Part of a small language model's weights: no biases in attention or MLP.
MLP neurons of a small language model. Each row is named by its layer, matrix (gate and up: input weights; down: output weights) and neuron, and shows model dimensions 176-303. Each number is 500 + 40 x the weight over its row's rms, rounded and kept within 0 to 999. Numbers have three digits each. A neuron's up and down rows have the sign that makes its largest values positive.
After each neuron's rows, "fires on" lists the tokens most often at its 100 highest values on Wikipedia text that the model never trained on.

L4.gate369:528447490524460520473468510485523564528485423522480484473485451551439496531482451476532469494487429519518490449524487543460467507522495493451460537499492490528523469489482514524476534504550527439459435525529487454487472496464578515586512494500433402489477516521435452531476470482443545450555487499492512536554435496485477535533468500531464496472543492535532511500557453490553483490506
L4.up369:489523422491449550488522448459445438534472532491569546530553520485475527549528469524521518491456530523444516506450538522529469554482480470496462515548480507516538574414453514424412466505525566482555455491477552458549500532480431492453461468535511484521498430517451511516534447495496493503509496535505493503504520452524520480521497497432547489521566459538501497467441385474526521553508
L4.down369:522474403525497495560464468498516500481469404494553533555509517512486520573516540468456486528456484446491583462480557603515543520512502499489465436521418377549466498523499534527467423470539451458465510518504478441529494430552423520448469479556500514493548537465565503449513482498556398415487522420490576511509526550511437519450512526538508525508514518530587479478509421498500516490559
fires on: "2", " 2", " 22", " most", "02"

L2.gate858:538522477477473487561500538575448498618477562502580560568516485461441521533507435552585468523556493510548564593434483512447368479500503492475508484500467533477494519479428481538563497513473487521534510507494494447461554492449504504505480476475570535473533454461543530492496521590577482547497506442448457513559472598443556475523530551461573503457448538533502520445563499483523521458482
L2.up858:488565457501495561579503429611464489566443511512545490548470459446481569485531494545504489515520523470496506533448507475511400451530512512475537519519507511469457497519455557464514479484495553491501517566503497510477554514457495478502541473466583492503434493464537523475468478534504518482489472410449433516530423641538558472543563532484477540520516566467455520438529499528555503444514
L2.down858:506521567445521536539532516574438477573466502439525527485468487497472524543477525466487409492527491437627548558438414501471464543528477456469445516499446543523526504517517421511459512528551490493467464502504485554512460577525506510466405505507522530486481470575481492547473485519458524496517411391426490473540540477521497440461542578491540523461510442478511507463564443527496449411424
fires on: " K", " Ri", "ve", " He"

L2.gate663:544530561411524438519487562489485454495411510484484540485526594529546501570502450465482474460505516529576500481501535426534510482522484550508502483509515412526449546512511521492474453466473517429477455518512514499475527499461451465454474496497490479435493447493513521512576470517453467544547391515511524495427480495535561460522480499534493475479427595501485586492603477473476489486513
L2.up663:507473530545519537477534466482476539455386641519535482441479528426515481518469489545492451530453463486498429511519426494499532538468489453573501424538537540515537554479553476500467512522471462544562475530476453521493475480525491504482507585559477536495528452519488557578466483424537473527471521519502549479486482487564546551492433491443514486424597546477472517458514561533480459497516
L2.down663:538463467456475470500447557533461470499475515489501480465518579440480489499526478433484512487573479558452520515481559482504507478519462460514456564570557555468552578534470474511532487440439576489532540629519514500472550533491432434537554488491459430451433446513527508512569518506476449448449456517443573544452572491532571452523459452495497453449466479495503510566540552514606523532449
fires on: " sp", " Sp", "ri"

L5.gate1049:513475538471473492416526493503533443517562526522489461502525563529436473469473459484473478553496458517478493516504463540425508518501514529582420518507517497491482563488521527519458447506397543467529538520576560517548482542544500490470533557443442440429480507560454530568463473509485554510492485471516481502464526524572530464504479549426509488475487488456569547565550500414529529485517
L5.up1049:517537505484488578438617510485512439532562528511477502562516577462523491567469479491553470510523507512515444472556535550393455497515542484539552465496450452591538596552504553524505530457460541519454513496469516471478581569491505558489503425440515545489457497451525423545564512549468481497514487499523521444527497533414556523477481521508466443504478536524552491485475457461494459422452
L5.down1049:486465465497497532447495434509483494471505469510464530498501513408523555469505477505481545495447470464521521478486532374477533545530455469478482529463520575520489515540463480534581499493480512536538518490551465501477531452412487494422565490484531534535509466524437538467476467407466513466471504452540537462473432407505490588488465461445537567502451532496452463506448580523492476531470
fires on: "e", "i", "ne", "hi", "o", "u"

L4.gate61:482514449510480504508514512495436495533443497483456491499524532576510518533479495550445521551504457404503530491543556468451552596429549565552547554463463536554522488498495577455532515458491463469505472481481543441500493500538542500491525506504530490493538498535451511511482440433499536569448524475490587467522504559502529532481494480483523479551571502496454474475448507450502542432543
L4.up61:440485472423511589558475479461473473534535464484402502458419458477526416510579475526501472494463536447490556523488566486477514481491510476493544474505531502581572511481502512503573424517505512496524508588467477501528541560492468522455472543482567494548494487529554537449527546454589539522441452453461504510454447482524559524512480512529512541517499467486516578545556513428506507506485
L4.down61:556425488405502498405570536469435513485456506498453459419506560519534508499453541460490531561460524441467520489512499497558463468497559464481477513503549508528491508533492498467478500515451407548481505509541511489516518438531460458480516483525483546489516447502532473477478495502481490396437458477512490510530548435445492546456515544540509485527466546494495513427509482505498480517469
fires on: "ge", "th", "p", "it", "s", "l"

L2.gate1077:550479457470519516501449519500482525508466601512473469495581493455545453499430525495533488500522487623572478519454452452456474473452514518445491445496511521527529474510481499447560534494521466446541546553443484508497462481451505502480475547467479516436446490510505487447613443541545495451558518524576504480521533515470567542513428508501496480495525508487497517527454507474516535540539
L2.up1077:515494428545533541518481480511513480536466492543488480479563479406524481517453530512485468425497418493547452472455428470511494419478540558531551466521510417470557515530486501495444478543477483498594519530515485556518483481441424559442509556482463508468477502492555449438574459554491508474519561568536554465511471417512529563516434445410480483485501488493489557504524553511435483497573
L2.down1077:414421477387514492481518473492547455472491523557477516514447500437555502417529453481499487606500523490528485598493484388502529447494468500465436505453501517523486566466546463492481517443453440501433510488472483467516546464504459429482469536484483538520520453482490453456536480477488420475447495453474537469516426452569489540428507548481489486514512495445459474476503525499454463553431
fires on: " of", " name", " term", "ant"

L4.gate1153:504470514520416479500526524471533494557457496444470466525510536489500441475495460521569474492452515485523548444447501510493515506496508422466540488558487507497496508468501531514503588458425453474506540489490533501501422507434566514506498494559498462543567467527460561479560459562523422541534511403455491407509567471425467539536473419546520559485500549459494469485469504513431513447535
L4.up1153:467521472527518455533467499525564490535475489441501559521531467504493495509532502504523525454499539445492523534461549551610510493558493462542531511505575503525547498460486418535438537498568458526546493539517519490492516477414476523404465513495511445512530431482608433554534486432496551524498507458474437474558458516403511515447557429603535552506527482460491464466431493440458483403496
L4.down1153:513512515508554452495561485463536563542490408540458556467536531452451470480514455536542546485475583490558495493555430579576478471564518493511585581513414526505444514513596492532570528530484479420527420488507455490490470531500476478540576473482523515435442580543538438519459547435562516483454464483527478518484487453519558517523491482571487520513532505467501462510439450462444487472480
fires on: " Pla", "la", "ve", "c", "con", "li"

L5.gate656:592476557502476527536487478497518443485456507502478438468482561511534585509476509499511574522471527532463553491469491483479559469451487439484517467483459496427555549491516484483518472509417519567518547548545549495462524522500449430524460609556419554527494464517478533525458457559475425599483456540521545504523481441570548449514518440551600535516424530418559509535555551503553519468494
L5.up656:554481477455480520491477476492524461437440503537535511467446498517491554461486559441523523520451428483503493476495514512512563502509449437534528464452408507477493537444500520486511397511519483519490494562445515477494573443490487446524400588480460577541420471515526539532455421438464531541523564518468453561507488470567490493470524406458562526431400584449474512527503541487536478497492
L5.down656:487485469491525510526564468525516487460597429569552497506466450505447475495486442530534477506548515503463476451483501489477461503493531492488474505467436528476480467496449457501471479481487500509505524516503541500442521502477488498542529423444512469522470501513499540506496512537518514581492529486470478508536509483529437513526497379460495500526464570564557487559552485468492509567537
fires on: "et", " Sp", "u", "ug", " sp", " K"

L4.gate1121:524551563549425530564473420460469495488520448476488442444487506528491476461432559511471533421503552532474516528458498545569487476470545476474546593479539509465450462508470445535476527502492472524543450487520518544466497425492514499530493506543485495536564486418467532498574484447497560607463436543500454511556467516514503481541504545510587482487496486478533417545468541469493531494505
L4.up1121:467481489478485492541449477525542504444532476519495494469469489466462451483558560544491534482471573497536555541473556506427477495501510498483458475495532507547594489403485552465497507478528500497593538475425451506502508461458496524529506488547574479479526542557512457574482486488491583505452435518491471570490478404480519493562525466530491450545474486510484552473519534452472518575420
L4.down1121:519536470486488498567533475542539541579488518507553477559525503535555538477521484464529457519535483504528504518501456556523540525388485538547501500494544505535487506529481512518489564543443488522495533500505410556477478517461428508468518478470549554534472497467483485553554463456564459495503455377482442504541491516546496502477526568517461543514534522497540579432480497360480463545520
fires on: "c", "s", "d", "p", "t", "ar"

L2.gate738:397533508473480473405513487529539509408517493522522518520517579516501434541530482462567466483567477579513510476505506488553479548515552550513534540546529522557579455576474441511546390494470523490532472518460553522448452472591491515476552550553514512515429503528462515499550533562538563448466468474487482557518433417528523468520492527514492469458524592469578521515509537469473541446554
L2.up738:485562511426537506376420500457563435408433495551542540545473592487520444545463503470491430483440526537524537553501496504557389546475492532484437535508512493505537502532453539523537449536491469484523491514502484521425478409589562501477528531496534512519473537523488564497487535492512589490528518491513466540521497535445541480488449511510524500456519594515534518508487588486472505463503
L2.down738:506542462510478517519440425527527435445453460531453553435487571486440436482518509476546502501447453524434536510533421521452392550562574491532536522514544466555494530426456466554466522485496478474463513510501448529533557478589532562483452590517524565478419491475447469523503536582523521435505472443550474499588481509516454532475557554488480478462530504485525566466506555475534453458455
fires on: " De", " Un", "e", "ist", "s", "is"

L4.gate820:481521528510564430509549440493527495519459505501472495491525501554509494493457475498493465503447477555453532521469480533421482468519488489522487547561513464482480560489472482473536512556511510475573472454583511439417458461494506507546547557508522484508459539482457512527496568544464538519544428487510522502500435467505558435473531458526527416450479510448505467467496530479510523567435
L4.up820:477518559536580529521561400524497512552464421479549590459460473516483520520541496471504433511477524505462501563503399549483521506516499453573481534540481495496504556473523472487480522532550521480535493562514494477446510493475476522577498599531572458456489562510527550545476515498468494475476502577472512513460425514498541497445481516433471429459476525432491440485451552494549524518451
L4.down820:551508438513575497529512501507498483414520519540460510535464563460472507564538560428526485447521527519469447535502433540495482525473476472594515433491467498532475504526487529486559535535505512516578504483489513476451443495526479445511519499566466503425452490451501458449543565463532537536544510534445517546462420482497510513445608475473474483526466506510523581502438512455471580488463
fires on: " Su", " O", "na", "al", "il"

L5.gate696:540524557555461477507465468476501462497506449523453552438435500500462527504469607507492572560471468509463483514497481492524511517523541540494478604397527468476503486503488496551544487531466517497506488497491454447501524502531473463537491424565418444580512576505544530520493449547515546552496527535520493483504477480471463469481473499496461520485495468564488532534483471493538441555475
L5.up696:523557490410531483467458508495511481429489420489562475470496538556475506428410520549606521495499479440471569447494503421519517513444531462418569556492505454460492543466477529467448537430498498488467579509495485545606499515464541553447531476543488470508497474507485415497499516457463524450475487527575435513550522547519455549520469515449525533473472445529456505504506475589543502517505
L5.down696:542456527479489450477518589512518514553537563487574542434526530617512485391479479463467454444446548481551534544482494542578502461419512438509514514482494445505489552469557554511443461445518485523473509478514577457490453494473558511473497519579451529544535500482477533397397433473443482504447548574521551573526527538486494489499513485480601486459546443498516486584519469512449500516501
fires on: "com", "per", "[", "le", "tri", "or"

L5.gate603:513464513501535506465448465494500500496474522545423526564468452516553561507457517486541539515506488606509431572401451488507492406540476571486450438467442494460537484563406542525516482537536461447466540541561424531468436508451471474520483472488544498436473352458538491432575509506498426498498466530552532513443470521474546518481498494532470498488514501475506419550499516499526536489516
L5.up603:490498480544558525488457551514558545507439539504430476568483612502511490483507467518545549464450514493529526559490486462523477479538511591497464528492463462569527455498454496561518489531567452400496438515452496551450492567505454519526486513512528525445544543498526472450487521535463520516483430557494454538500578532430527462575561476542450522529458458445474476528466506485494479525562
L5.down603:550478558443568485470532498504504522495407488454545580450498414489480568520544484522490555474499486465527460447490414489547560442530512458475526484483470495537567517534522549474511454450415410515492502459527494523474534524532505470539494542555616534460502524460486487494535429507441475549533451573552542493481450439431507517525514525566533556532483548563532533477516526507509487546431
fires on: "it", " of", "ant", "te", "ter", "am"

L4.gate1118:571461518460524496422502483512434504483482473536513460556568464507609490493514488458469501505494471534518497455518563503515538507528492494451519464438520525458491505539550520521525498489471521530495524573499446529474488509476494468459476450484518549506454469510510440504527488477533483487494503439505580476521361580506504519512574501477423444474517479523547541417515551530492536558481
L4.up1118:504572461495490471512511502595608496406449540514465480536531549527555486566470497470518581513458486491471521559417511503453487510501483505491506480463564480505532525517543455525551449479491396557491529507416559589490524522459481522490504487520456557507495480491534569427528524407481556499482519448499490510460526494479535530536441450582409513485484435502521465450459535507500550560410
L4.down1118:445417533528487505458431476543522543502476492429519484471495458525483515495457521550417470534476573501534573476515473477475482558538413466482511479511527492501555482484420556530471424501418533489462523475475491563494430478476512461516431452570507595494523465499527478526513589523460540484551559461571486513541461526528487514520463416523487514479463543502494459506418511510446476432464
fires on: " of", "ach", "a", " Ba", " Na"

L4.gate582:450563467487452420482507563587521492547507496520449502534478474469493501487451532550491435539425487495469515521566500417501530496475498512494473493507469421575440528510474466561439546555479440497505504472470545477499502489437551503497480526503481492523457447566489513616514522502414541525477435579481574500505461488482420477456471504494460502458462521488583549461468504529510440511414
L4.up582:571465500532529544551478521524464499461428496527521499480519475511530508488546537512419574476530555499509507486474481548452495549537463478596449518559486441589494475519483497489507474545461497521484462505532549426479507507466482543569486552492458465499526498562557535431477465496529537490440519508500565473521466475493556555513474477499479459511533542510509522480508473527532462501486
L4.down582:481569509489554425480467542576526470500448481496507544573508448509474501469477601475520522462538468526549510559541393464504548549485526529487516548536541484526560520444570510544503542515491468512507465548505617492579493445448434465552446564573508534487486513506460492515518569503477566517466513510551487533502533556453437485401463574422448514473471464487520544438424442507553461483436
fires on: "li", "ri", " Li", "ll"